Weights of a small GPT-style language model, trained from scratch on English Wikipedia.
Size: MLP 2240 GELU, vocabulary 5684, 38.1M parameters.
Training: a variant of Muon for these matrices, 445M tokens.
MLP neurons of a small language model. Each row is named by its layer, matrix (up: input weights) and neuron, and shows model dimensions 208-271. Each number is 50 + 15 x the weight over its row's rms, rounded and kept within 0 to 99.
After each neuron's rows, "fires on" lists the tokens most often at its 100 highest values on Wikipedia text that the model never trained on.

L8.up2050:65 24 49 85 90 42 52 57 47 48 17 64 67 49 47 26 70 61 61 18 74 22 33 41 58 56 77 18 53 48 47 59 50 59 44 39 50 33 62 31 47 52 52 54 70 58 64 44 72 92 58 49 17 58 39 37 30 62 51 85 33 73 49 46
fires on: " |", "ar", "al", "l", "an", "m"

L8.up1086:20 78 58 71 39 36 73 36 57 13 42 34 27 68 30 64 57 72 49 57 31 70 52 37 38 64 53 48 65 32 49 70 66 46 45 51 33 39 70 44 50 36 37 47 71 30 70 45 51 36 59 36 61 80 28 40 40 32 40 36 31 72 45 69
fires on: ",", " of", " the"

L11.up1057:58 32 37 77 63 57 46 69 61 73 53 44 69 52 36 47 54 26 59 33 32 48 59 45 54 71 68 75 63 48 69 60 74 16 60 43 47 65 66 40 32 34 15 41 34 64 16 36 60 59 82 59 65 45 51 24 38 19 40 54 52 85 41 56
fires on: ",", ":", ".", "′"

L11.up1648:39 74 70 80 62 57 53 33 30 21 22 42 63 46 56 59 52 71 42 61 58 57 59 44 67 42 42 59 44 43 56 55 44 46 44 34 49 40 51 34 41 54 65 36 43 24 34 29 47 24 77 37 67 64 57 46 38 74 27 35 64 31 00 64
fires on: " of", " the", " |", " by", ",", "),"

L11.up1180:49 37 46 26 38 30 46 56 40 56 49 66 39 40 65 56 31 79 63 60 61 54 50 71 61 47 50 35 40 60 53 64 45 86 30 33 67 57 52 41 65 35 45 50 72 30 67 30 55 47 56 19 50 55 72 43 51 48 65 48 63 49 53 40
fires on: " M", " l", " adv", " en"

L11.up1421:25 43 60 52 77 65 63 59 66 81 32 43 36 39 54 51 61 60 54 48 64 62 51 48 38 62 52 40 33 43 51 36 44 67 67 65 27 54 65 65 25 39 54 54 61 42 18 27 59 45 23 52 71 67 37 38 55 59 65 48 70 54 45 44
fires on: " |", " |\n", "-"

L11.up1434:26 54 37 08 53 57 58 74 26 57 59 50 59 30 18 61 66 88 45 36 67 56 50 49 50 48 60 45 57 59 59 46 09 54 54 18 62 51 65 50 56 52 68 46 58 29 50 32 59 57 42 52 19 29 51 47 55 46 35 47 46 25 38 54
fires on: " r", " d", " s", " tr", " l", "r"

L8.up1019:76 41 28 63 42 47 52 61 56 48 40 49 48 51 36 27 27 33 30 36 60 48 58 62 65 48 34 40 33 57 29 42 44 50 67 44 52 43 48 72 63 44 67 52 55 53 48 54 45 36 51 40 57 62 35 47 45 34 64 42 73 72 43 40
fires on: ",", "4", "0", " and", "3", "-"

L11.up267:58 46 46 75 66 38 60 60 24 59 27 70 58 61 71 29 71 87 56 63 48 36 65 54 48 55 60 37 47 65 30 57 60 48 24 41 53 44 36 62 46 58 63 20 40 57 18 63 65 75 34 43 47 54 56 33 50 67 44 37 57 41 55 25
fires on: " and", " or", "ure", ":", " be"

L8.up558:40 53 49 75 72 46 59 25 46 61 58 39 50 30 44 42 47 57 67 62 44 50 42 56 65 41 31 59 45 56 61 30 78 57 37 48 39 47 41 30 61 26 77 60 32 49 29 41 80 71 28 65 74 52 65 54 38 31 85 39 41 43 21 45
fires on: ",", ":", ";", " and", "\n", " no"

L8.up2144:66 52 25 50 65 54 60 58 59 48 31 40 64 73 22 40 63 68 54 65 68 58 41 73 35 59 94 72 71 31 27 64 70 49 31 21 34 52 33 56 44 38 68 91 77 42 42 50 50 66 46 42 70 36 47 50 16 53 54 52 57 45 60 38
fires on: " w", " W"

L8.up2064:62 45 50 03 23 55 62 36 49 54 36 60 45 18 47 36 08 39 43 51 43 44 39 60 32 60 00 51 57 39 57 35 73 52 46 72 68 64 39 66 59 47 52 17 47 60 22 72 46 34 52 66 55 55 83 57 65 25 39 39 54 60 44 52
fires on: " p", " P", " H", " L"

L8.up1644:55 67 42 71 72 29 33 61 56 39 50 58 45 53 38 57 20 41 59 66 74 62 73 50 47 58 53 41 43 60 43 45 49 00 60 54 33 59 46 80 17 84 47 38 60 44 55 39 47 33 63 36 57 29 53 41 45 60 44 59 43 58 32 43
fires on: " R", "R", " r", " father", "or"

L11.up209:11 54 27 38 55 47 28 65 62 65 37 47 51 69 55 45 98 62 44 78 61 77 50 56 46 63 52 44 32 44 50 67 38 43 38 26 31 46 67 32 46 61 76 67 54 81 40 32 56 52 52 53 73 47 49 58 59 37 68 41 55 44 30 66
fires on: " w", " his", " Ad", " and", " (", "mir"

L11.up870:38 44 64 50 58 39 48 49 28 28 69 67 37 54 54 64 63 49 64 57 73 35 21 48 54 36 63 56 46 60 46 70 49 49 53 36 81 53 55 34 39 54 54 65 59 35 70 80 52 51 51 27 54 41 35 27 58 56 63 45 60 64 56 43
fires on: " F", " f", " G", " M", " prot", "s"

L11.up537:37 52 50 63 70 30 42 33 51 28 53 47 45 59 42 42 33 48 54 58 57 74 68 40 65 71 63 71 51 42 70 60 51 48 40 52 43 52 49 54 41 86 56 44 57 43 41 33 30 47 67 36 19 68 36 68 62 55 54 58 45 39 61 63
fires on: "-", " |", "un", " |\n", "el", "("

L11.up802:56 59 53 59 41 53 61 38 43 44 54 44 60 70 41 54 45 53 51 60 62 34 39 49 42 50 68 37 42 76 36 38 63 75 30 51 64 48 60 38 67 51 46 64 38 59 43 19 42 47 56 47 41 56 47 54 70 55 59 64 74 34 51 36
fires on: " "

L8.up1519:46 19 53 69 60 51 30 63 59 33 51 20 47 51 55 52 62 66 51 58 55 60 44 52 60 49 74 37 66 66 65 73 56 46 32 37 62 54 61 39 60 40 55 51 54 35 42 35 41 59 37 81 66 48 47 56 31 47 44 48 48 56 38 56
fires on: " and", ".", " of", " record", " than", " to"

L11.up1549:44 67 57 61 65 72 52 56 48 37 38 55 66 54 63 49 83 43 60 63 58 75 03 47 47 68 49 64 62 26 49 44 43 47 73 44 61 42 43 50 77 61 51 51 53 28 40 52 48 52 36 59 70 52 63 75 81 60 38 40 45 46 53 54
fires on: " |", "|", "-", " new", ":"

L11.up70:87 43 68 67 29 47 66 75 44 63 44 53 33 26 52 48 51 18 47 02 77 42 33 42 46 40 69 57 50 49 79 53 24 50 49 46 56 50 69 40 61 31 61 47 57 24 52 49 35 57 55 38 73 62 38 47 57 44 40 43 37 41 52 47
fires on: " ", " s", " self"

L11.up712:55 32 61 50 34 33 33 82 44 39 51 61 58 32 66 73 59 40 51 48 65 44 42 45 41 45 35 41 81 62 62 61 56 50 34 47 57 41 19 52 14 56 55 55 34 33 59 67 57 56 36 74 76 46 50 36 88 62 67 47 42 47 38 60
fires on: " M"

L8.up1505:45 52 44 53 50 45 28 38 45 45 72 72 48 34 52 81 53 34 64 33 47 53 41 48 54 53 39 68 58 28 53 49 42 42 47 57 38 50 62 48 87 24 21 41 65 48 72 45 31 48 38 71 16 35 37 71 43 81 57 41 51 31 63 28
fires on: "th", "|", "st", ":", "nd", " |"

L11.up837:57 68 33 65 57 52 46 42 53 46 56 67 53 44 38 40 46 39 36 67 79 17 72 33 51 42 52 46 50 55 29 50 52 70 50 81 39 50 58 22 75 56 52 24 27 52 34 49 54 37 61 67 29 25 61 63 62 39 46 52 47 60 55 54
fires on: " H", "-", " |\n", "."

L11.up2128:40 46 27 43 66 90 47 41 61 45 49 74 54 48 55 51 32 55 50 55 62 44 64 45 77 43 50 56 59 56 48 48 49 52 59 26 40 43 55 55 55 86 30 20 17 51 72 29 63 56 57 57 56 44 46 58 42 72 65 66 58 61 27 67
fires on: "H", " h", "-h", "em", " wh", " H"

L8.up520:40 56 56 56 67 34 56 17 10 17 53 62 53 79 33 12 55 38 43 50 23 37 62 61 65 32 54 57 36 51 64 84 64 19 29 42 82 29 34 49 39 58 54 43 58 58 28 65 81 75 45 43 44 48 25 67 45 40 13 64 61 71 63 41
fires on: " and", "il", " or", "ir", "est", " Kar"

L11.up965:77 71 16 46 41 59 62 52 44 70 50 75 54 60 79 54 42 30 43 38 77 63 44 39 35 54 46 26 33 57 48 76 82 43 79 71 50 69 25 43 61 53 36 64 51 46 28 39 47 86 49 68 36 51 54 44 70 51 72 58 56 39 51 40
fires on: "o", "3", "ain", "ro", " them", "2"

L11.up1463:56 51 44 63 37 47 44 64 43 59 45 48 28 50 51 21 53 42 50 65 46 58 39 32 33 60 62 45 73 19 39 97 55 69 45 31 55 35 73 33 54 81 77 90 11 46 85 18 56 27 58 60 74 15 27 59 77 41 39 79 42 37 39 30
fires on: "ow", "ab", "er", "ing", " take", "ake"

L11.up1560:31 63 40 54 71 36 38 49 50 45 47 14 47 49 31 47 71 49 75 56 69 63 78 42 34 57 42 41 26 22 53 67 50 56 18 62 36 43 52 38 66 42 36 36 52 74 57 56 61 57 39 27 57 60 50 58 82 22 31 71 44 36 57 50
fires on: " ", " U", " The", "-", "^{", " −"

L11.up710:83 54 36 88 56 65 60 35 60 48 46 49 44 58 54 50 54 52 53 37 57 53 35 27 56 68 73 54 22 71 57 68 40 79 42 46 62 95 63 51 46 56 49 70 37 56 42 34 62 41 51 56 50 20 49 35 74 57 57 66 33 75 58 69
fires on: "-", " sh", " ", "sc", ")"

L11.up1243:55 79 71 33 30 32 51 41 81 52 81 95 47 58 50 41 43 53 53 25 50 62 36 58 68 30 36 47 62 57 55 20 55 62 77 48 62 59 28 58 25 65 50 42 17 38 58 51 18 48 55 55 56 75 28 46 44 59 55 43 50 66 44 65
fires on: " ", " a", "-", " addition", "–", " where"

L11.up331:55 55 66 29 42 54 55 31 59 46 42 68 14 46 54 56 47 41 64 59 56 59 37 54 32 57 37 46 54 36 42 36 55 67 43 59 40 39 54 63 66 37 68 60 61 30 23 49 52 43 54 69 41 45 47 26 76 62 63 48 49 69 41 57
fires on: " ", "-", ".", "3"

L11.up1727:46 22 63 78 35 51 23 33 37 48 47 72 51 25 43 66 48 44 58 64 89 52 77 67 79 62 74 43 81 65 29 85 66 30 61 37 60 43 29 08 27 42 67 60 50 47 62 46 61 77 35 34 63 35 50 40 71 35 41 48 67 51 32 20
fires on: " M", "==", " married"

L8.up1920:88 63 49 61 47 58 34 45 18 57 35 37 29 50 67 57 32 36 56 56 40 37 48 64 39 32 32 38 26 56 58 30 46 28 43 66 24 57 58 37 50 52 36 51 72 58 67 60 51 67 74 55 45 30 57 22 49 27 46 46 35 28 47 69
fires on: ":", "ing", "ie", "7", "es"

L8.up751:43 83 56 59 56 37 67 35 76 28 37 46 50 60 54 66 54 75 49 21 20 61 47 55 58 72 43 49 65 38 58 66 18 66 62 55 51 46 51 36 56 58 49 44 54 35 55 33 74 30 54 59 46 52 61 12 55 32 47 48 44 56 44 77
fires on: "er", ",", " of", "g", "-", "am"

L11.up817:45 67 63 45 67 11 45 50 68 25 59 62 51 48 38 41 60 24 44 25 44 60 45 39 55 59 40 62 47 57 44 40 50 50 31 65 41 73 71 77 31 65 69 27 22 09 60 57 35 88 53 35 38 64 58 52 59 76 25 71 61 67 33 43
fires on: ".", " ", " imp", "–", "rit", "ung"

L8.up2224:27 27 33 52 40 73 28 52 68 62 43 42 46 42 56 21 54 23 27 36 36 38 41 64 66 38 55 48 54 30 49 64 63 73 59 59 63 42 51 60 41 61 49 50 29 53 58 72 59 66 65 57 57 17 76 50 45 39 40 47 36 66 52 33
fires on: "."

L8.up1285:67 18 65 52 27 61 54 63 18 64 36 55 18 53 36 61 50 27 83 24 42 30 78 35 44 55 81 55 53 79 42 51 43 15 71 36 63 64 47 51 29 39 46 42 37 42 27 47 58 47 46 35 50 36 41 48 47 60 58 64 54 49 71 47
fires on: " t", " m", " ", " c", " d"

L11.up1761:54 57 76 48 56 54 64 39 42 39 56 57 44 56 55 62 66 41 50 38 33 62 66 51 42 49 93 62 07 57 34 33 27 70 69 64 45 45 54 61 35 69 68 26 55 12 52 22 81 55 52 31 30 54 51 28 38 47 34 46 46 47 20 45
fires on: " ", " an", "–", " t", " d"

L8.up541:78 54 73 73 38 13 43 23 63 46 42 64 39 44 34 51 65 35 26 40 47 39 89 32 60 73 71 47 60 45 43 73 65 55 54 54 80 86 85 62 32 51 63 63 28 62 58 62 58 74 56 63 71 38 15 62 70 44 39 56 03 54 55 66
fires on: "ing", ".", "er", " (", "r", " a"

L11.up1345:65 32 55 43 51 65 38 33 52 26 29 35 44 69 29 52 33 59 56 64 74 50 72 35 68 19 25 53 56 57 59 45 70 40 59 46 38 65 68 42 99 31 47 68 17 63 33 46 39 30 65 38 46 34 72 42 38 48 47 58 45 57 40 36
fires on: " C", " H", ".", " G", ")"

L8.up138:35 36 68 58 37 34 72 57 65 50 83 45 62 55 58 20 70 47 39 38 55 49 45 30 74 49 71 54 73 53 22 44 79 49 30 47 55 43 54 50 52 41 54 48 33 52 46 64 33 45 59 65 44 31 91 30 64 51 60 69 30 70 50 77
fires on: "et", "l", "ot", "oc"

L11.up784:32 45 23 58 64 68 46 38 59 60 70 45 55 56 65 37 44 39 64 00 75 47 43 52 42 20 60 60 44 07 57 68 74 66 52 42 41 37 55 56 47 59 55 64 74 34 67 51 55 73 56 35 67 55 43 41 18 56 60 60 61 67 77 31
fires on: " over", "ar", " Kar", "u", "an", " through"

L8.up340:36 48 34 31 15 76 70 54 50 23 72 44 47 44 44 45 28 28 54 27 80 57 48 64 30 36 36 44 47 37 39 42 72 58 53 44 37 27 77 51 38 54 46 36 42 49 43 89 29 28 36 56 55 56 54 46 56 37 52 56 62 74 74 53
fires on: " L", " B", " Army", " Squad", " military", " Comm"

L11.up1487:39 23 59 54 61 41 43 59 37 40 52 54 66 46 52 36 69 50 57 24 48 49 58 40 32 75 64 60 55 68 35 35 34 32 66 42 30 65 52 65 36 52 32 60 37 50 33 56 54 40 54 57 23 52 69 36 48 74 40 51 14 83 58 78
fires on: " D", " c", " ass"

L8.up104:62 45 72 16 55 99 60 40 60 38 51 58 39 53 29 37 37 40 28 22 62 40 27 44 19 50 27 64 50 65 75 51 23 57 51 50 51 62 50 49 20 88 50 35 35 32 42 49 34 80 81 31 76 80 51 49 50 36 44 66 45 61 69 47
fires on: " of", "y", "5", "8", "z", "re"

L11.up1189:53 16 06 44 65 47 78 28 55 45 66 31 57 78 32 53 11 57 52 38 75 45 28 56 37 53 47 44 76 43 42 10 69 36 13 58 54 58 42 44 65 59 37 57 78 59 33 60 31 21 54 63 49 46 49 50 41 59 42 33 55 47 37 51
fires on: " B", " H", " C", " after", " L", " before"

L11.up437:49 17 43 36 42 54 54 79 37 43 46 35 61 51 27 45 61 27 66 57 57 14 51 38 53 62 84 50 76 64 46 69 53 59 41 48 20 57 75 63 60 40 82 42 85 55 43 52 24 40 48 54 51 56 77 59 52 59 67 39 69 51 46 49
fires on: " W", " w"

L8.up1336:15 17 43 65 63 49 16 35 63 25 50 53 64 36 53 45 17 84 47 66 31 62 58 42 33 35 67 46 45 48 58 69 62 50 37 55 48 40 19 15 31 78 55 48 37 28 66 51 55 23 30 38 45 27 45 58 54 56 55 56 30 41 44 31
fires on: " to", "ly", " or", "ely", " ", " in"

L8.up858:72 67 46 60 68 42 73 66 55 53 59 52 84 66 46 34 62 34 50 49 60 24 63 73 78 61 71 39 48 63 50 27 65 45 32 56 61 41 36 51 24 59 67 61 45 56 59 49 51 51 34 52 67 51 38 51 21 60 51 49 13 72 44 63
fires on: " Ch", "h", " W", "iv", "all", "ect"

L11.up1171:67 48 44 59 60 76 50 67 42 32 36 44 37 40 53 82 49 34 42 72 58 55 61 37 41 43 66 49 28 37 21 54 35 29 58 63 40 33 75 73 53 79 80 48 45 68 30 54 49 46 37 63 33 62 79 32 54 56 53 31 38 31 45 41
fires on: " sc", " Sc", " s", " ac"

L11.up1814:42 28 71 27 24 60 52 53 43 49 41 55 44 39 52 59 65 42 53 41 55 47 47 43 35 50 34 31 59 73 52 22 56 58 42 44 46 81 68 58 60 40 70 48 54 67 56 43 60 58 14 40 44 43 51 50 63 81 59 47 44 60 59 41
fires on: "C", " Court", " c", " as", " District"

L8.up1835:52 39 45 51 71 44 50 52 47 24 28 40 39 66 63 48 51 53 45 64 41 28 68 66 43 52 71 49 49 22 40 25 68 69 46 67 63 56 52 42 61 49 56 61 13 77 47 70 34 60 39 54 73 68 36 40 39 49 37 43 58 42 52 54
fires on: "t", " ext", " int", "nt", ",", "x"

L11.up429:40 66 64 77 70 48 44 56 37 33 29 51 46 46 64 63 24 41 44 37 40 51 51 56 50 50 67 55 56 67 32 59 42 36 63 37 61 26 43 61 42 63 29 60 58 38 53 36 43 73 43 13 37 54 58 43 51 48 48 55 22 47 07 41
fires on: " P", "R", " p", " r"

L11.up2085:57 41 48 28 59 55 45 85 20 44 22 37 58 45 54 37 70 27 44 52 08 43 60 48 15 74 49 32 83 57 31 55 53 49 42 50 65 73 80 64 37 55 31 61 72 52 70 29 41 50 65 42 58 45 85 21 68 57 36 63 41 39 72 79
fires on: " an", " .", ",", " c", " was"

L8.up2116:60 62 77 49 55 48 66 60 19 35 59 44 37 45 49 32 53 31 32 51 44 90 10 46 33 61 41 42 44 70 53 40 83 67 52 70 64 39 44 28 32 97 40 52 53 58 52 26 34 22 58 34 37 64 43 55 48 31 59 30 55 59 79 55
fires on: "8", "7", "5", " first", "0"

L8.up1458:45 24 66 72 12 44 62 55 39 43 40 55 61 55 64 35 43 41 38 29 59 40 37 62 23 38 35 35 79 62 77 64 45 50 86 54 68 47 44 25 61 58 58 47 61 53 43 61 26 69 38 53 50 57 43 59 63 47 51 61 56 62 34 43
fires on: " ", "ur", "ak", " T", "v", "ir"

L11.up1061:46 49 50 51 39 65 57 39 50 37 16 59 50 27 46 43 25 43 39 61 53 48 59 48 65 54 47 46 65 64 62 48 55 52 84 71 50 38 51 43 26 58 35 85 29 49 49 42 66 67 74 44 59 83 81 47 59 56 57 63 46 71 41 57
fires on: " ", "–", "\n", "4", "8", "200"

L8.up392:70 58 37 32 65 49 83 60 71 51 62 60 53 43 41 45 33 60 50 34 49 66 27 45 72 54 71 56 36 38 32 45 59 48 65 67 73 52 47 88 51 48 45 44 40 55 39 42 37 58 40 65 46 49 52 56 44 44 45 36 70 69 35 55
fires on: " and", ",", " to", " as", "ach"

L8.up1454:47 24 77 36 54 40 55 49 38 48 30 10 52 60 28 55 38 22 50 62 53 32 36 43 63 15 30 42 44 60 56 65 74 57 75 37 54 49 25 42 42 62 51 47 48 40 42 77 72 47 44 65 66 38 40 53 49 32 39 81 22 66 44 72
fires on: " M", " m", "u", " v", "ov"

L8.up194:46 52 57 59 66 72 27 70 51 62 27 61 17 35 26 59 32 38 53 43 56 33 42 30 54 54 55 47 45 65 53 56 50 64 70 60 46 56 70 49 43 46 36 74 65 59 47 38 50 36 71 62 28 14 49 45 34 41 32 57 66 59 64 51
fires on: ".", ",", "|", "m", "l"

L11.up997:46 35 63 69 66 46 37 43 86 65 39 65 22 41 48 54 52 65 55 50 44 38 54 50 67 46 73 30 42 50 47 49 55 69 47 39 21 34 40 32 54 57 63 39 39 52 29 53 33 49 35 59 73 48 67 58 46 38 34 60 21 60 42 59
fires on: " ", " and", " approximately"

L8.up898:40 45 41 62 20 44 54 43 27 56 69 69 26 49 44 64 86 64 49 68 38 50 36 76 53 60 51 32 31 49 55 71 48 49 76 64 33 44 57 46 85 48 45 26 63 29 64 46 27 50 49 71 80 76 69 28 53 65 74 40 46 34 69 46
fires on: ":", " |", "-", " (", "n"

L11.up1705:51 36 57 62 39 37 69 54 43 51 62 73 54 54 43 28 59 40 50 36 33 25 75 60 49 44 63 42 70 29 58 64 66 46 21 53 62 45 46 55 57 43 46 31 35 47 62 39 42 46 54 74 46 28 57 52 38 69 63 61 60 47 50 56
fires on: " ", "–", " |", "200", " World", "ö"

L8.up165:59 47 20 61 66 49 42 63 47 55 80 78 67 76 06 11 57 20 59 64 41 34 55 57 45 48 51 36 51 57 36 61 44 46 62 51 54 63 77 52 33 54 50 55 59 28 64 24 31 65 53 53 57 63 39 60 47 43 60 14 61 79 18 52
fires on: " p", "3", "b", ".", " /"

L11.up1557:55 69 38 50 66 81 35 69 57 26 40 85 63 30 46 55 67 51 63 33 29 40 34 36 79 38 71 32 52 48 27 33 58 57 60 78 57 46 39 49 35 59 68 43 38 40 52 37 65 49 17 49 76 71 26 54 71 41 54 43 41 52 70 52
fires on: " p", "P", " P", " ", "st", "ic"

L8.up565:52 44 50 68 47 30 83 40 64 59 50 36 62 34 61 58 53 55 54 56 58 61 32 41 57 41 40 35 40 61 30 72 85 53 34 43 52 60 23 66 56 40 57 41 47 44 66 28 44 82 67 48 75 42 61 40 02 43 48 45 40 70 53 61
fires on: "ed", "a", "ar", "um", "ant", "om"

L8.up1335:46 16 52 50 66 39 33 57 59 74 45 68 51 64 42 46 23 56 23 63 74 49 57 53 53 68 46 67 63 66 59 45 23 67 40 46 64 58 62 53 23 29 64 25 55 60 28 46 26 13 54 59 76 63 75 45 51 70 68 48 64 44 56 51
fires on: " |\n", " was", "\n\n", "s", " who", " Notes"

L8.up2159:26 71 42 47 69 42 56 32 62 32 76 33 46 78 63 58 58 66 65 60 49 55 57 28 61 34 53 55 72 41 44 45 36 62 27 48 56 79 43 24 68 78 51 42 46 31 53 35 74 36 77 46 67 46 44 55 66 25 76 43 42 70 29 54
fires on: "in", "it", "ul", "ically", "iv"

L8.up648:89 65 45 76 59 56 45 27 41 40 44 74 56 72 60 39 60 48 31 63 61 48 52 50 59 56 51 59 27 53 58 54 47 54 50 52 51 55 65 50 33 55 70 66 33 62 27 32 70 51 48 52 49 64 40 25 61 30 60 48 23 41 52 15
fires on: "9", "8", "mar", "6"

L11.up1736:99 48 40 71 47 43 41 49 57 58 41 39 38 28 66 52 42 29 36 27 53 34 55 65 63 61 61 66 47 59 58 58 33 66 62 50 47 46 59 56 46 37 32 65 56 55 47 51 46 99 38 46 54 46 30 63 40 31 56 61 20 40 46 33
fires on: ".", "5", "8", ":", "9", "7"

L8.up631:63 50 30 66 53 65 66 43 45 34 63 48 45 76 53 67 67 58 40 45 69 59 54 48 50 44 60 43 48 72 31 50 74 45 30 38 66 20 54 44 27 60 68 71 74 65 41 42 27 45 36 50 26 43 46 55 23 64 60 68 60 50 60 30
fires on: " ", "h", "th"

L8.up1863:49 45 69 33 63 38 45 60 39 40 42 62 35 48 35 53 50 71 34 34 51 22 56 81 56 44 68 66 61 76 22 52 51 69 29 48 46 53 39 54 64 49 36 28 45 40 74 51 41 48 45 65 41 38 53 78 39 48 49 22 53 29 32 62
fires on: " ", " the", " (", "200", "201", "199"

L11.up1277:63 79 68 38 61 20 38 55 41 41 26 60 68 65 20 18 55 71 43 03 48 69 39 30 72 56 69 40 30 31 60 68 40 57 56 47 55 49 69 60 45 55 53 21 56 62 67 22 46 39 50 62 46 53 67 48 26 79 45 29 41 81 49 31
fires on: ",", ":", "7", " s", " -", "in"

L11.up1888:47 26 64 38 99 37 23 48 44 50 46 60 40 51 14 50 43 66 33 36 37 43 85 33 53 59 42 62 67 60 32 39 62 44 22 83 71 79 62 45 27 52 23 60 57 47 53 37 39 42 53 75 47 55 54 31 39 69 18 39 34 97 62 59
fires on: ".", " was", "′", "°", ","

L11.up307:56 38 09 65 43 60 26 70 41 43 55 33 40 49 58 49 25 47 61 49 76 40 60 56 56 55 83 54 44 28 70 40 52 85 55 49 67 51 34 52 56 63 45 52 42 37 85 36 62 56 44 72 75 55 22 68 35 25 66 76 78 60 55 43
fires on: " h", "H", "-h", "h", "th", " y"

L8.up40:49 47 37 68 55 52 35 25 35 38 24 47 50 48 39 54 57 75 61 63 42 33 66 47 38 48 62 37 55 61 42 67 68 48 50 65 57 41 44 74 49 50 53 94 71 24 65 17 49 41 37 36 51 52 46 33 91 16 66 26 82 33 41 13
fires on: " ", "(s", "part", " (", " is"

L11.up2107:28 37 70 83 32 51 47 35 53 28 62 61 87 39 38 51 59 40 77 59 51 62 31 53 45 58 61 80 64 61 58 18 53 58 64 36 63 60 60 27 70 56 38 54 84 57 31 46 75 35 58 48 17 50 39 44 56 77 42 35 59 45 58 56
fires on: " |", ":", ",", " –", "."

L8.up1529:57 66 57 38 56 55 33 77 32 58 39 75 59 55 25 50 49 50 41 80 25 49 47 48 23 32 64 50 68 45 57 70 36 49 41 28 40 51 63 42 54 56 77 42 64 39 65 55 71 36 35 47 38 19 46 23 40 49 20 29 61 31 53 43
fires on: "og", " pro", " be", " app", "e", " g"

L11.up2012:38 59 65 48 51 40 35 50 50 35 35 21 53 33 60 25 34 49 21 31 23 38 73 53 44 68 52 46 60 65 52 49 29 63 56 46 46 46 44 53 47 51 73 54 28 59 27 70 41 65 48 46 63 41 52 60 36 42 34 68 62 45 70 44
fires on: " was", " as", "th", "ensive", " and", " Major"

L8.up1043:41 83 38 40 55 49 24 52 56 47 25 24 58 48 31 17 41 44 74 68 39 59 79 44 43 52 35 52 33 42 32 68 56 75 34 54 75 54 31 31 50 42 62 52 46 44 47 39 51 53 15 62 71 50 53 40 57 38 69 64 46 47 42 28
fires on: "|", "1", " ", ":\n", "-", ":\n\n"